Part of a small language model's weights: LayerNorm before each block, biases.
MLP neurons of a small language model. Each row is named by its layer, matrix (gate and up: input weights) and neuron, and shows model dimensions 16-207. Each number is 128 + 32 x the weight over its row's rms, rounded and kept within 0 to 255. Numbers have three digits each. A neuron's up and down rows have the sign that makes its largest values positive.
After each neuron's rows, "fires after" lists the tokens most often just before its 100 highest values on Wikipedia text that the model never trained on.

L10.gate37:058128162131186119104091092140075102192141155103111130127134065184083119200118126127062145128149139093160063095094168088146124107136192155160128118095119163120138095151141059102061138122151148090140178128150122126106099123146118087127130145157099085126106096142133102127154141118109117158125127147185080140119102099167130115158065156177133124166081179172115102098138087098113153101166113133116065138169114161035136107138148139107167156158123126093118180198169162187105147077070108105121110114111165094121113149185101150122098063116115179129158159106140131145162181096074136168
L10.up37:142138159132124108119135138218064094132130157071127116148128115139136136142062152104152183105068141159228129178113170158115145109100126102172056154086104104099113093113129142196120144170071111116144131153093127202126135113081182145147126139159106205116150082153111149155117124099103095112103113158147125086120093111139146051176130124166104142119100086118160155162127115189103144091144153096115123110079101110130163083054152140114135094197150157142119152131134156107129131135094158109040073142091105138117198092220145196154131101170101166129133132151123164149074123105125141116
fires after: "19", "20", " ", "18"

L5.gate49:140154127160129170076112076170142146132168096187143101108126097154056164149076199166117105134126094140181143084076141122037119168131156108110117087137192126158133132121160098159119119141160140108089141107150110132240158134149131136129143132095180144175120127076168123113170119165139097178142099137115124136171159133091124136125142161118127058126130144118107115151073114114138152126109141164132143151100100075112152142114133095106141097098130190122137196149080094223106070144145068122135130102109139100123159108081148088086166103117146118037115072120111180138074139124107149097
L5.up49:167112084103121079142114093141098137141141133163158140126118100112057136106145124167148135100130151097088123153120145096118133163115161122080101158089155187195133131169145170072120176138152100145096208200132123113126137063102124160142147150051108118173158191172169102099095084113024130147131171149188129139122127170107136123124107195125149148140130123159157188174092149145112137116100051102152083116184176146169122089098121150118026133153109121102094153150103083134167147131142097141171156145104070102163115160179139128125142060106121134081116149147142112091126150118122137173
fires after: ".", "A", "cc", "B", " A", " acc"

L6.gate427:148126090143141174190104110149134083164136139140104170117144126144134120148150064149149181112096060088138085116071142121127135124096101085139126150079175098112106099109154152141171124117113190100098152122183145115134138111179138131132159140120162108129083157141192145077146121080114156130163090165136086123123187185109145165126140186097162102099027109094138110182039120140165117163144048139137120079125133139129103141145080096197053130152058176166147126132135095100155182108103126153134084076131142129155105163136146174137118167219157132128130198107135186083083109131139125121
L6.up427:134134121115126152136158173121088141105143112135097166154089122129107148161077122100142168103105104138100138104113166091111077069091178117123124043115100174150154120136143034124122125131107107080123165133075126078096161095141155112164121133096137150185106104114190160169129145149113079192198091099122116136090059116102141087201111175083130146144174116139101164169116143123103127126141162108190138156143141044130158149142175043138101150122131153070150114129146152119157181176121108160203172184103120136148161077133088122131089165107145120092116097145152155116142109104153069120
fires after: "\n\n", "\n", "it", "em", ")\n"

L5.gate174:141137097112171117177128100157142144108124168132109106127198066126165113137129109095153136104140135067115110160133163121104159151182186101131139103161174148137124121138134188181087154158137163070115178114083107104144102164141135113162122118131117145112090093041142119135139091174126141125093103168097175112086134095122113157148143160105147077155082168125105114084128141157103126119136172133145148136162093033101159142092107119140118096141152175105133151173111074079103124161121124128132141170133182125189048108146156158110107108117110168114104092178096096210122139111149134071
L5.up174:145076092133110084099062123165142116134145126160102095098121185127131124163127129118116131112105074147116117135117131177136176182143063142173119104088092136103159123117215108153171143151174143141129141108172134133156120075114092099100194067155141122152102133125166114148105086122094110122113114166149176082139139146169168092135135204167049077162161100132137122153132151124079135046129155117149062142111194110114144151073052095174159112128068144130145129168076139151133159175135110133098129091107073143188155126084145095129219102103115138122174138101122104074100140068136153116
fires after: " In", " in", " A", " The", " a"

L5.gate572:154134123144116177181048101090036096160135136170119173100142088156144134126150096102158170126151132160113125167135093110136150180132112131118134151149133097098119095128178146147156152140082130143150059119132121114067128157139120121176114137110102205141084177114148147134187117121084169108131138110072158129038137117116153120155110121075145112097171186073097129133127108170136119148139073113157154117177068104153139162078064082172120081109101156132159105145150104122120135142047160114145077119121069142115120107179144155186096144192150179147156152129123128172114115097154170141
L5.up572:143185087132139133153125136105074138084102147116106194180139146129114160140133139107138087106112133093131092146110091193124126115130161202146166126143115146126172101087156118150180141128119134166130082085055122156135177135086144092126100130110124173105080178085075131135094153158140073122185210115125154120101190163155140129094144180104167114120131147087119118131096053138120136193183135122119148133161062107121066144128165139065095139101141034130170109132085121087145138164143097092155144185109069121054136089111152088109139089080168090138142117125153169135189118136184097161
fires after: " min", "an", " Min", " Mar", "a", "en"

L2.gate359:138096113114144111177174091116112166132170144108108124121142120136147081124110130116103177139141152094166069058075196118157180162119114121125098173114146142145120121158103142150132100081133166144082104132134163109187140196168165100104160104064111154113091144138082134109180152205078066098144094162119103106148136104132091114103129142059148131155162118100080137151147167137105164102134181161065114105068135173136099135079090201121111141141100178122112172161112116119141096154149094088141060078136139192105086134132103179167120108139137084200088109179115169113091151149128136122
L2.up359:106122120156152139101078145038193185135171102103122158094059143134101134173104143108165119127074089165107160135086081120167099158196136078129120146142108112074039033158175105108169110143162100114103074149090133106138114132096155140158141159145118174126171045146084141145104182139204118163183128102178161160083176152137134123154109107113137094098147124134141084118180153153080100133163111170156103136160140160149127158146108171129143103116098110145101069137128184117115112163144118201113213099118137135131113157122111115106155095086147121139114108124145074124097158175120094095
fires after: ","

L2.gate568:090146083145150082152154108144159082118129151181102110150155119155089174155138104112115093124121147144088196118081150150148104104108159114134079139152185103172144169176166094107078132139217097176172111102130083107153125129165094128088096114103099168121113161079112076128132170166111149140096151095149171109133047189130107121168173118134156117140094124204121108084060185149142165170151122151114146173155121101144118091156142158108132106149117122145140040106112161163118139122110096200152085143157176084103118171135103124149154088144094110150159099142131119159095132112134153209
L2.up568:122122099137196136100153130148087175143139126161155124105117104163086096105160098135193152114154092163127113133111148137166132146098128152089115064105177160121118155128165114114149126166168130070133129167113099124114116208064121126062163110092209162152084162106123131119098136197124128098139161129061111123163163135178109108144136089093079105178157081098117117109158111188103176060165136161099071107111127136112157172158136201110078152091136135145106081135163125079144187113155158157067097140156091127127119123108121140098127107094177103130087063130112119101047129182152117119
fires after: " W", " L", "ed", " h", "l", "e"

L4.gate438:157106113101117106133133114071145097094132158135107087180192149105144111092125131114139118118129103107103185102143137134106172150126187116143098117120137137081144130113162182083157143146105147144136164117115066124120083118112185133150144127119109130096090162105087160198119173135100179123199083104121165060113147162135171140158115136128172079115161120153189072114061119125157152158074106187082116154155148143133137120150174130131129107110136135209125109153096138125100078176068144129097149085059116116131117120108087081128141087136150189121157163106131131180155161067050151143
L4.up438:155185111168127128095158147093213178101127109121065094157180094146142129080136091152112136124130111048142113109107159118079162098156171119101112088170146123188125167109133136115165067122123083150112130106166148137161155132100132081141107174138143154134154154147167073118201126156136148104180136120113106090139159065096165121109163070112105175048177115173139128079143107146128138153108104119179132084090139124175159104162137078050146075089106091118092142143098121169101168148187135098133145151099137121133169087082095144128118134098164129080149202137145112163145157124147144187
fires after: "e", "i", "re", "te", "way", "le"

L2.gate530:102141157158114099128153122123104156111141133109095117102146156160133096126125126079130203134120116110108090069093122120152170144150123104127153116194114139077074067172083118149140111116110107048087148132120126120098089177169118109173100127110151138170147136079112109128163089182109122181179112121122122134125138122211138130070080145160131138076106092149186236096207140122065135115128129064088151164125156189107164123082060126107122083178153169118124088175163158151115131117169155149129131106154147136144135119115114181113104137184135112171082160109065121130123088150122080120
L2.up530:132098134183102091117105118182205114112146152116088074172152116163118131090182116095109144125147169100129160103133174147125175127057171157112233076156140125174172151138057094093113121115091125127099108100114145121092132067126058110151138047131101169125148140119162126107141085123142171108150097196108174113167153141120154123134134150151104124109088178126146107133101119191173173151098166072147148081067125131135139127099109047189119098104113118089081106159195097171144123141156151132090139126129191092095088148130093123128176143122132167113192137100122175153144121135160143176
fires after: "19", " and", " p", " Mar", " act", " He"

L8.gate515:088168117156117087171099045179194158156156153168121154102064107175105142146108205119089086104139131117152158133126177193097135152131132167052140140128142140146138139134065115144104146133125107123099136138141099115149117136183122153126127147107167132127159154119126122182169095094138145135172107146130089079114116130096118131218070132106097151124149126162118196181055092074105199098182167154102084128176104125089141136123142104211104141124181197114139103110123119164104129087152122129150081099084130143162164096132145126132142128091155195133096097108126110055118137121067109113
L8.up515:181114115164191154103177145132170126099136065190203111091083090139121154111091122176122124109097106170168140140156106158122149064076144106151130141119106072143174113132119157128169146122153124090125095068134164122144133184121109123110124135116157094078180124124129143107105124111070151105093084125109106163074105128143190108130109167207137125134106124198134153038165116143108146099143081132100128176099120142066190114077084095137110125117091139108117150133128120183125128129106102105118173137146080176057139137139101089095114068147134127113144192151141128007130121113161148178
fires after: ".", " contin", "g", "A", "ail"

L8.gate42:123124152089171111093129150158093160132126159143095160124081125132142161069082159164151199145119090117115189084056171135121139193125133167128079080173092115102154097129126092079131121126164074148186085189091131145158079100118176086139143088194138114183143094081139080145105117173125104135162142145089094162181111164094081134117075132125105119137184151127117115144112106130167124092173141150168087122102120089142180079127150069113141139136117147166121201111189157137155146139093158111078163116138179135143109157127147103115105076180159189127156123108154083099211056115151173141
L8.up42:103072144164166140117104122073138147154115148162142097110094106114165087166121141089125080098095134116168081167086072154090129163119185102119131111138154144146114118107089080125113164106129139079121174128133124160152108142128170098131136122085226143182139105101145152086119135072141102137174100125154094113180101127131089151055151112180112052130051146083152193124142111187075132122174106095126139158150146118118129153176079161106116149194165170149178127134184133138177155157140179131082113101111141157164127173092195188200115157118125139121123079085123145103112184117085134117
fires after: "\n\n", ")\n", " |\n\n", "\n", " w", ")\n\n"

L2.gate313:088161104166161124080151066137151126156160117139129167077057164181124160105142099155135137112097086134151128110093105082074152190093152127158075151151143158147146063093103066132176125067175135095140156165117125133093109155159110155121134085152192151144104079132145085165132078142142086153057150159095152132143107199109143154031135132180138087136138058120111158119138179153038165155174174100102160117126127169093162145100106117116103093096103129110102181135138146088163115181156100136065162135136139115099137124123130089092065062167164170157119127140142120119125114149151188147
L2.up313:159092208136153127138113119136173121165120048112127135130166138147149137164129103115144110098095114123159156158090099187142102130095172121142111063171150103131149085166148150114144179188157126164103068174116113131146137090066175110123150144112130163075150151132136116087024110152158156106113042148170175206117057140122081131101145163130169141159141155146124107138080118184110104138128104097146131105193057121078123119141067075108211199159129151158144105119203137150128165150078140167112119086075080154127103102148143118122072124117138112111136163128124115120081151104115120110
fires after: ".\n\n", " |\n\n", "\n\n", " not"

L2.gate411:096123119065145103102116141083171161124157158145117098200067084178087149135078084142192140107142159130109149068060127142156138105133142154174158130125080121169130117116103116120139161047165115134146151135168131060131174120142090099180098083135103157055107110126078105072184086119086118156160156166067139084171075150067164115148114114071145111102135164143120158129145173172094126156136083128142091150122132120119121139132142100167119134125126134150116156148125168123099132167070117119118151123129077149149124131144128050059157121066069103175121130135077108131200141105180174149
L2.up411:177139091133125128163107097101164057111124083165143112156149082077099143082128143168169133156178133106100142138180164145109126114115135117132129123110101112101137178121154097095115137055144090112122182054134107103142155138113063155136067172169096088163108196132117108144150120097119123161157155091129116085139075173150140160173098139080133136167109153122096141110115161091102151128087080112075057161145103115078142126142060164162101113159170120147106114090225182136094089135142201138136119141143093121123152107137093157144138102088154159141139216144135071202157115125085094122
fires after: " S", " /", " Z", "s", "S", "g"

L5.gate525:118154159133177130146110138123148129112123105115191150082097173093101083195107141144096207107159079104128137122153141112148084139143095088176167132114144058149154174080080131136122168106114172124084117148132118101085157138129118155152088174174168128232167112114167113075140034116160074123123120092091128129127152120165143122085063108111107119092166130175112176117182110093156148103152139161185125111097127107115112138136122081129087142096120129138073158073101131139133161176111174108101103080136173150147132125170104134069147091098163122121097117147130116095139157151161071178
L5.up525:091174165114118137098092115121108052129117162178153119170155103153146105141089099181082174116133149134140174168129104221132114112255137076132134116156157110155097105145148168110079194113051085125132180137125095096100130060129132144106116100104133111188133114064096140146148103148098092188150107073102160123119142132113098143117114178178127088135141149089134139144110147080144132142117099116090072095132129097142153161138146123118205118167108049136157094112095102172119156173103154156120131111132140213128100134140141129087167090186057174138159149157123104134177116158139118092
fires after: " f", " m", " part", "em", " ", " cont"

L8.gate180:118108137119146165141132067117167126140127041159195145125101096109134143207149113156144150131109137074086173192117154150163127127098101032089129111119118119116156125142174138138156146132180080067090146133157122093153113178119108098106164122106083161130103126156132153105092126104206193103129127121152116101169165143091104147129082051086085145111138120131114143097060130065135147121118079094146069084164122076121123199074086098176123158147122165164175109153098125115167131152102187088125146107141164162112115105123078126134132099152140106098110141137088109154053157145129117126
L8.up180:192169100175148188151133092121120059128108099150180140096146086120111132123065114080197167138119100092081127108097119118129151137215152137108133152052116090120092159115097134132103146125135114147149112170135048016121138117180170149108100145144136170118139135119174143144099117151173125162159096098159140140106142162129164179110146106154095108142115133080106125094116121139162108127173168157133135170148174115112060129057170130179147132130074146179104103099136135128128160137094118114154098125122124111080174042146144090093107147158140109156144149206196149173138126156147114145
fires after: "-", ")\n", " |\n", "\n", "im", "on"

L2.gate529:067133086101154145120133099111135146143169138119125108077135146173117139190078141168165138178117065176183113068070152164136127154143157136073110161131105099127108169117112142131110139123149127125067086130137198140182096160191138115117108148164168134170118138136112202071150112107161161116104151166197149131137073117149104090152159123125121078108155119088148124068146124141116104133111109118083196107123060145124106190082136175091096131109150171121117104186097138108122158152204099109127130171062156173108150082144112154137157127108141116142075121133082113130141139112146106134
L2.up529:108120148122115203189124169106124045123129147096150124091072136124126126101154140110128109086084187102187149134124097160121076053099148081135107111086071128114088136200116174113142113143185122178103137153140134186145106143068160117164080085138131127210072100119153098194085169081147125150193165112172092134130113126095169101110172157151155114152107139138100115100173138120149065158114115094101120156130133155132112164143111148100117147179160126125137078135110152120207108123071114102084070110143188103128164161130109078159116137148105164133124144081039095121130131140165170110
fires after: ",", "attle", "h", " c", "al"

L5.gate401:138180093116211151112103139109129159111136075189124168104118109153043107148094180108168129137140117088147114166167135183126186113141103198145122074118092153092141120157154120132180217134193114128154111118173146126100133173148126111142151127100156148127152094061097132086137131127131177079093142093127157113088035101174128145069103118137180103142103067127106163074128134127126118115106190130121144143124139134149205116159137142152179117097144106080162165101105124141107135150191093088106152110067084148098159046089100149134203073129137137104150094159067175149139117134125121151
L5.up401:110105134125118147165155113135100180140147130140080109124138173129155152124135098118172000169112193159168112152147120082094139060104074097175187158118163129146104137150062124167167130137164139197092130141134134128118146142125204093054144166144107116073091117116181156111159108145169089080115058108157192164103118096113155126067097108091138120072142141197100150088133112158117128127130132105188175195158111188117148146077195123137130092104125154138133158119131088123186166101143120075166099158103109105107133118074185116122095180144117140118145088112076104142162110142115096111
fires after: " S", " A", "z", " W", " s"

L6.gate567:125122120137186119090158164099129046117139159125103087121147211089184097144160101087071104094097142177165083094114172137136083161079138102133152119133114154108152132128106160099108161119094154095121105150186134137123128133110154090099154111145161107134122129045095153171118039190154093138171152134152086197174140154098120093169076144170118146129081140115111186117136144095098135128145140183105128169162074131105135141169145096127162112171129085077082123199128138230086133151121124140096105122149151107118093175102115113113163133124064098114148145129101169160132094091168150107
L6.up567:155141159094134152168068160150112156107161114136085076119160070091086133099188165081164131100132094106138171094125165128133177099157159162165129176147177149169136099131090203141084121112143165105045133079092089104059084066136150141195158100144114161108170083113107109108169119039138073120105146181134156089097166084140086167086157117176131102139149112086098144172101147130104130126147143153117107150056164134197152125150156115080106161111119094149159166174172162095126105128136100127099136137137101103158129140145111134137132102116124172097166122101144160104019109155176098105
fires after: "20", "19"

L5.gate156:125111146126141142133114198140123131110152136082157124207152102050091120121093157159100171086112108113071124165130158107107132087141087113115126139112156118156113168112121083163112128093146088147112155099113160170153133158139115108113138127129165128176104115153216141183158130142151144170201085088096195111136147097107141111140108082087187109153174092170115143154167136065177129141161150095075096116166126165112119131064072192124124090172111081052087170152173128140053148070152074185187129076110067089133160119100117111175122117161116195163110098102090105116089151151139167127
L5.up156:106130093158160088091121180123140108111154123122181112078107106067104109060127107061095109138096091140076085102116113096095141160143156103076130136131131120099161147140109163153127086139172122166149126104156148121148132144167124077129091206157116176093188116142175149157137121144116160156116135138132093192143172090127122148175127150075136137154192138103147110153108130125114184099097148151157146166136101179130098115154077182118188133067180099083085158116118127120183161111149075143112107119113152104139139132081114175154173165121099095138129077137062083120149089122086183124
fires after: " St", " B", " pro", " Sc", " Ed", "os"

L4.gate260:165091120147126132103162158119131162106121090130141156068124074136142135088137126141146122109104135147117191112113184152153117117046201095166176123128115181099135080057137103148120142149199048155056170125114101084179063150100141116093117182118087107149131121099082116164099159175135101134108101167111102165141074186147086127141142149118153121138117115111139151145118089185112194131139179088124116130135153153099074169093126116149142049178154131123155148150110136130187179140140095150174159104072112175140129141140149068137143094139118198133086115158062147137098087125096079174
L4.up260:071160098098176091155183163088106125132132109090153083072160118116205094118098174147108140137091195112135105135108100179167076043132133150124160123175148150127123140076100116053157114107100118149151071142115090151148117096120062109174117130035121088092091083176097184112154208139120135136121140078116103139152127070137101084088114113103175101172131120129090113110176138133145112134189118168222119180144130162143150124141149114146080132194126163065160150058133097170154106139118176138109152128122136088100165112127145149157138142155133165170129172137134097124135157145115149148
fires after: " S", " K", " B", " g", "0", " s"

L10.gate332:105165118142146116086114093152079106169147164158108079059128125083110121158170089097100077187126102188089117095132186155139174199125081157152140132143116186145118207145117166141111155150148148104107156160153148120167145140165116127110110138073106132143091132065141163134128163082091086131176134159112104103097106125191111146125084130121171145142070067127102155108115091205123089141158185088086088168153082111119108167091125163121141123158185100110114135098136129157117104154120096123141162086098151155137089127130130113116199162171081137147127070142141151094157150180152125077
L10.up332:193125103112119123102099139089095084128117134122120101154164067104176107168159121124119132137169073089115155111129168160123176181134134191044124157103153102130117112163106089091137145130118079092146129130163091076093128084158112163112153110134146089091149161141146159108081160121160157138075128147194164123081113121157123162139108186168095155125105080133146130176158112127177137057124130149193089131152152106131103081124198112138180077195133131164116173185158162158164101141118153074108092070101171125106146129103132147116189142141119163148117090050136093122127151110110141105
fires after: " A", ")\n", " H", " B", "A", " a"

L8.gate192:113183098119201174143139165088151040173122083089155174140117151142140122181077119104140080115128118117173090163177139160111121143140080077170099129147154089089127115105099123154121193107164127160141150133128172065104202131131085108179105119129152111136108129130110131105104105127148135174084170133159183065101046102155109082095138144160110100120192149094115107091155147144084134127095122137113109134088165127120093101137068160149209107119157181129147156116076114171057173114139107134119083081113090163110120071141130120170129142084136102172093082111118140122090119141145153170
L8.up192:101142106116121127133119094099136106091158122098111158116154164106162122107098169155107090117092146128148129119111131138139105193155159155098040168110116149121113129105130114153156157121091107135093149090098176130061181128175140121135129118120143116132163125066148152134151170116177115111173154152119088094161123117185114080135146163130143069075128088087161146142128121123123154101125131154142156096206145172185132142079059126211196168131111129087100191110104162134162165076078051156087118136060109118165125108097201075109204157156078129124122085082153116115112131094185165095
fires after: " s", " S", " t", " T", " H", " B"

L2.gate574:097147108072139134109143155117141092114118160151150217113118174165079107149138124089140138147076123199131131120137139153094080163174142134140106144106148082094126139082118132126139085095084127142136146112130177127068166124111079105124099179093127148183136139104135103167120121176081101135176126102100088152127140184160141123130134163117088069091109071077094125189104181095088120157153176173162117120102156140078128154172125119150089136150130159112180077126148111157130108128054150210142125169099158145063102147115117099084153103147150067168106051082140098089147126149174132111
L2.up574:104083121145093162127151131138118092135128110119149115121160088118114091148106102124101168159103119076056136133092132151199119130126139115172141156124124147115156110144095146141110135134106147085160136089131084104131158132176140075184149215139121182159146062130092187137172064117085185097183125131121083189109175124123125130100061164142191088099084070094087137103127131078133115098198137143164105077119113124090099137118077128175125134131146145112141071164102109168187146154124138135081114092103104178127084105126073113112145135136132181146119095139206156099167083100168159135
fires after: " M", " B", " f", " F", " m", " p"

L5.gate463:107123152173151118185087095083136045159117142143106144093090099143139100204084115110086144134167127134164091166118069142111189120128088113175189131119133119140106129163128104156157152134130133114161102143140168077075101097106099154160078148162176090124144108094124183133181090110125167158094125112095146111109144149091182142098133096136089141098146089128087139100177089163077145084188083131095148116109132142091050166097102081126095089089108125114165123131120123140136099077148114103132136130123134133151167142099117150165132162116074106134111156204203165107069128078156175158
L5.up463:120176183113204106108141091085104051145136135150185124094116125164124153136159166105133132170076099116112079107177152134081157131104138132102131097154181116116132161091120094126099118146121091114163179090187179159125169119148063197068136067164098106169128175125119102131129203140089130158128091094090081115152140130114171139127092081169165081129062127129107133129132088098104133191126166111124128119166108070140128153196133120101148153163109193106147013128118165117129100181118183118140152095118160123154096141151123139102163141121099134155158197100156108104098089081155070142
fires after: " ", "-", "em", "ro", " \"", " en"

L2.gate539:125086147088159097115050176123132156199136148079143173131105102113128146116114141143170138114114105125159097132129126165118038113049213137136143087189070136108151157066112180113146094092161143167112163128202172150126033094112147129110117200098113148168131135185142085163167091108158118183147097118132111149140102098124180073122157160102143141098055150061072196062106135178136141165176132134138136126115115172138127194114114119136107156136142139132084170157124145128161078107100070157142088125129164143112096172117099148159131166136088156096134101131077164153115155157121122115
L2.up539:158148135162155111154145128094129071132142149118094092134125162151203146109116155083143062114103182065080058125134149170074162085117155120147155143110109056137159115143098116123182149123126115139106106121127097104134094151117083122131102163135104096127154133192104097119125102125128128182132181105154123135050151116200166120089099091121136128108145101109192178057095109142080139158146119092085165132112130114127169125201146106147052125150203156133073127088125118087115155115142102169136149101077119089161209185175149104112129146184040134134116147151104119122141131144102125117
fires after: " s", " B", " b", " /", ",", "b"

L5.gate94:158164087124104105100103157171102111135115075151185098157109175098070120137144139186062107126137088092057128183127168091135139119130121137087060173120113146095175115081129119074141132151053167124182122149147203093158162108098125096165087153130128118114132101155175150150088135093116160122116169174159189153184130168119078144154201160179116175160159122165121122170100090096148100084112113082115159117094189111196123118075127128126133146099113142134127148155146158129096113086146122061125153114131102093157130120199064104167129103177165162135107097081165114070157127155173138154
L5.up94:180147105112123112111119097162115130128148153108144123057184062085130170123100170136127070129131097085167095160150169136185115123086158085154065155087131144121123114132110137207111144102206100084074123134184155142127119128175161107115152170092181172126175126112094113150107137116081120087124064103143109151072126162107143089189172067098164126115154128091104089139139128116119191133108086118175124085131067100155170100147094123151125129091193139172125183142133122143123125135126097088091110084085097176117110145122161152205158154159106131115102072133096134142111103139096049044
fires after: "\n", "===\n\n", " |\n\n", "u", "==\n\n", "ate"

L6.gate264:070161153176115133188132109090060189190130154159144201110134128118156159158126135079122141044111099121156104113110155193121138084085172172138152083134123146149130088096102133100132098127158104161149107081109093118139096155094131106150116119105159121119130142116137152141146095154106139152183194142161187135158136077134082174106136170101142125117100123051099105156116076150112104146193165134179136104146134066079113094106154123148085178213138140159192070149118101129126154163130154146134096171055194139131127159125077136108106135138146103107114147140105154133103069149109062127
L6.up264:151200108059103149113094159160133080181111163126092082032126108197164157137123081141203069162127095139117158160141133092097083098077141121143141133171111130131105166104119065119163157118193077146162148163128143090112086135134193106123119080120169108166103104138129133137106108130131112096129120124152093098175116128114128152117126152147150109182123154125103054162119143095145116087142154103104093159144154063132149130165103066098182152132163119156124085080135134184145119117110137165119132086142091092132165127109131112029210171144124153089146155207160125099159152124112182166
fires after: "augh", ")\n", "\n", " f", "em", "t"

L8.gate229:163165103073163150160115127128134157094103134193142092164096112112114180154084110153094099119121129126111139196144101136199164131083140136149095132107103172110129106094055111149114168102094089124164135155110114085110056126205096190111116073138150133093158095081103099143110161098135096112187178155182118155147098126138162191155157143070135072150169157131100120160161116077133108108140090168125127162182150117153117097094110143148129113088125141198078139112129149066076157080209062155110120111065131150100161085084099089149100142128189122117182144151171123101139143137158165106
L8.up229:160098105123127124160197083113143148080128071147164157110178124123157161057152089115144138117154197135127100183120182091124133162130129169100190126132160187127089133101116146179092076127139108140148160155091035134140079147145193127119093134152129149122095129079134089118125138122156137092122101119132163199067082100192160117106152206122107094092150091161142151096072091155130146126101144122095094067140086119040116103147095200092150126153127137164128127137096151155095147136127122052126122132121164135116148079119134087058100115108119142144123162091099123176123161169113111164
fires after: " ", " |", " s", ";", " Z", " S"

L6.gate556:129159157178185165105140123115122105139170181101117187082118169176160197111090166110077118082110095067108146137091102144135163114100101072170137080120174161096084134098133104118084148113142184085081129095083162129161156208109100105174089103179110126123119108127141104078153134150186136154096162126014168082146136098145103127136099147155145142107070150211082123133079105147110109136112131147140144111156070080092150174105162146141168150124066120171097133146185165088079154142051143100141121058126153164142091095149144115137146129147153157124124123129126142160114134166101174125
L6.up556:091107147123147118053154105125172157146154113134129141162088127192169107175148153114076144114108134140169121139142087090155072163146087134115115139190138135112119172184100105116108145139130111100149100122089116110163171134116151075155137135066137134136118104106073144126124148151173091098116111165147125075133110153132122153160063091133083138141144129156120151130112137167060150147112143148143068061090132139135211095121145151070110115030141111152157096189110060138126115178141125181164155111160146109150100109146168127060115124143113083127097098122128172135206128101092154221
fires after: " d", " D", " I", " det"

L5.gate148:124168198084117127173115115127114039110136155115149126170098088102129058116119146136157127099140108120061090131125113089111142130162148118116142115117166089157165155102137078136150135091142148200172167178087140124138168142107116115139143097154097132094140068094082090144157098194166042116124137095109154092184132127146087175120133099142144074179128080152122109159108163166128142139183165150089081139154178122107119148077125103165098149123178169138121166165108133136158198142120092120076104160123170092136093223121159120068072161134185155087106045116156080127123092122158134155
L5.up148:138101137064119122109123154101165072099112128139104135108119055178141119123099163117172149131092153144092090124121096149147119127137152077104158160100166091126122120057136101176108172175138125134155165182143103109070121146072166089136094141102103080105091135093121094094135055168118143108097145050090079111153176101156093143081136170093130146161129141060125147124166194148118089149200130161109130181153121078119112124148059144112070096134131138176167127109139048127178106140136137179135097165164089099152159096141133146144171120138148120170171153099122165120156127113162166121
fires after: "os", " m", "em", "ar", " s", " f"

L2.gate226:115161118123099065137074154136178082133074128126116129149195142200116134154131164149164145129133136071145172132122147163116123178090172170162085144147090096139223105105116133133123114182171104111137177159137102096098132136143151142117138132148149088102079097127214155121110126081106180172106140130137132143130065102176132148115163090175108104095098072091110162162135149134156140109145087144110121102096075120060122110126099109179141110198114054158159134108125096097143125152234075122107120154128121151137148072149118115128067080185188151177153108150135115137131103178144095127
L2.up226:122140077184112092137083151125121113162105147163087129108116104114098141153114125150094144126122114144146078126155105141125092167129156105137158134165183125162177143169171093128123135216155101099171131110122116070128083128147119126133068128143149093096113119094095138082141136145193174115108115153130163152165122070105146117104160055184124117126124122148114111094145120025172105123077148156162099186119133079173155156102167076133116134070083075122132160161153083069151098134115171146149201171084169113124157126058119149126172158086119107177091121093143112124235139136113117080
fires after: "im", "ad", " High", "M", "ers", " high"

L4.gate485:053085177127180227090116111123167095176135130123132180050123127102153143145094137135081102017174109114162139112096084122110171203080140134154122125172121110155111134118119166131117157150162112084152166105105140130089119126066142176064087088131192120107179151133125121155125162145116069158108121143118108194156178139094087137132125143071093101128161153174132153153158144143095181145116151154143132102128127101095092175184132145092147167091114135157195109129120102121116154109107108061140097097109211153106092115116172119119081146133125137130074167056165117124118081154097124087
L4.up485:106097160144128140112124123095106131167113150100115095150097137179125172097140133158091167130165150186155166116188115163156164130147164177130123129077153120113116132088134152057151163118235119131096189081098092127099129116139097133118071141102149164059141097119147148126161123123119131109087162160136109116135154117111120091116134078108189103108182125133121124140081139206150149100083111167148124133173060146114142190166102111103145107066132103079143159180167117113082134153144142207146082115141098137075092080171085067165089129138125114128049138142142165112126113149159077140
fires after: " f", " H", " d", " C", " D", " m"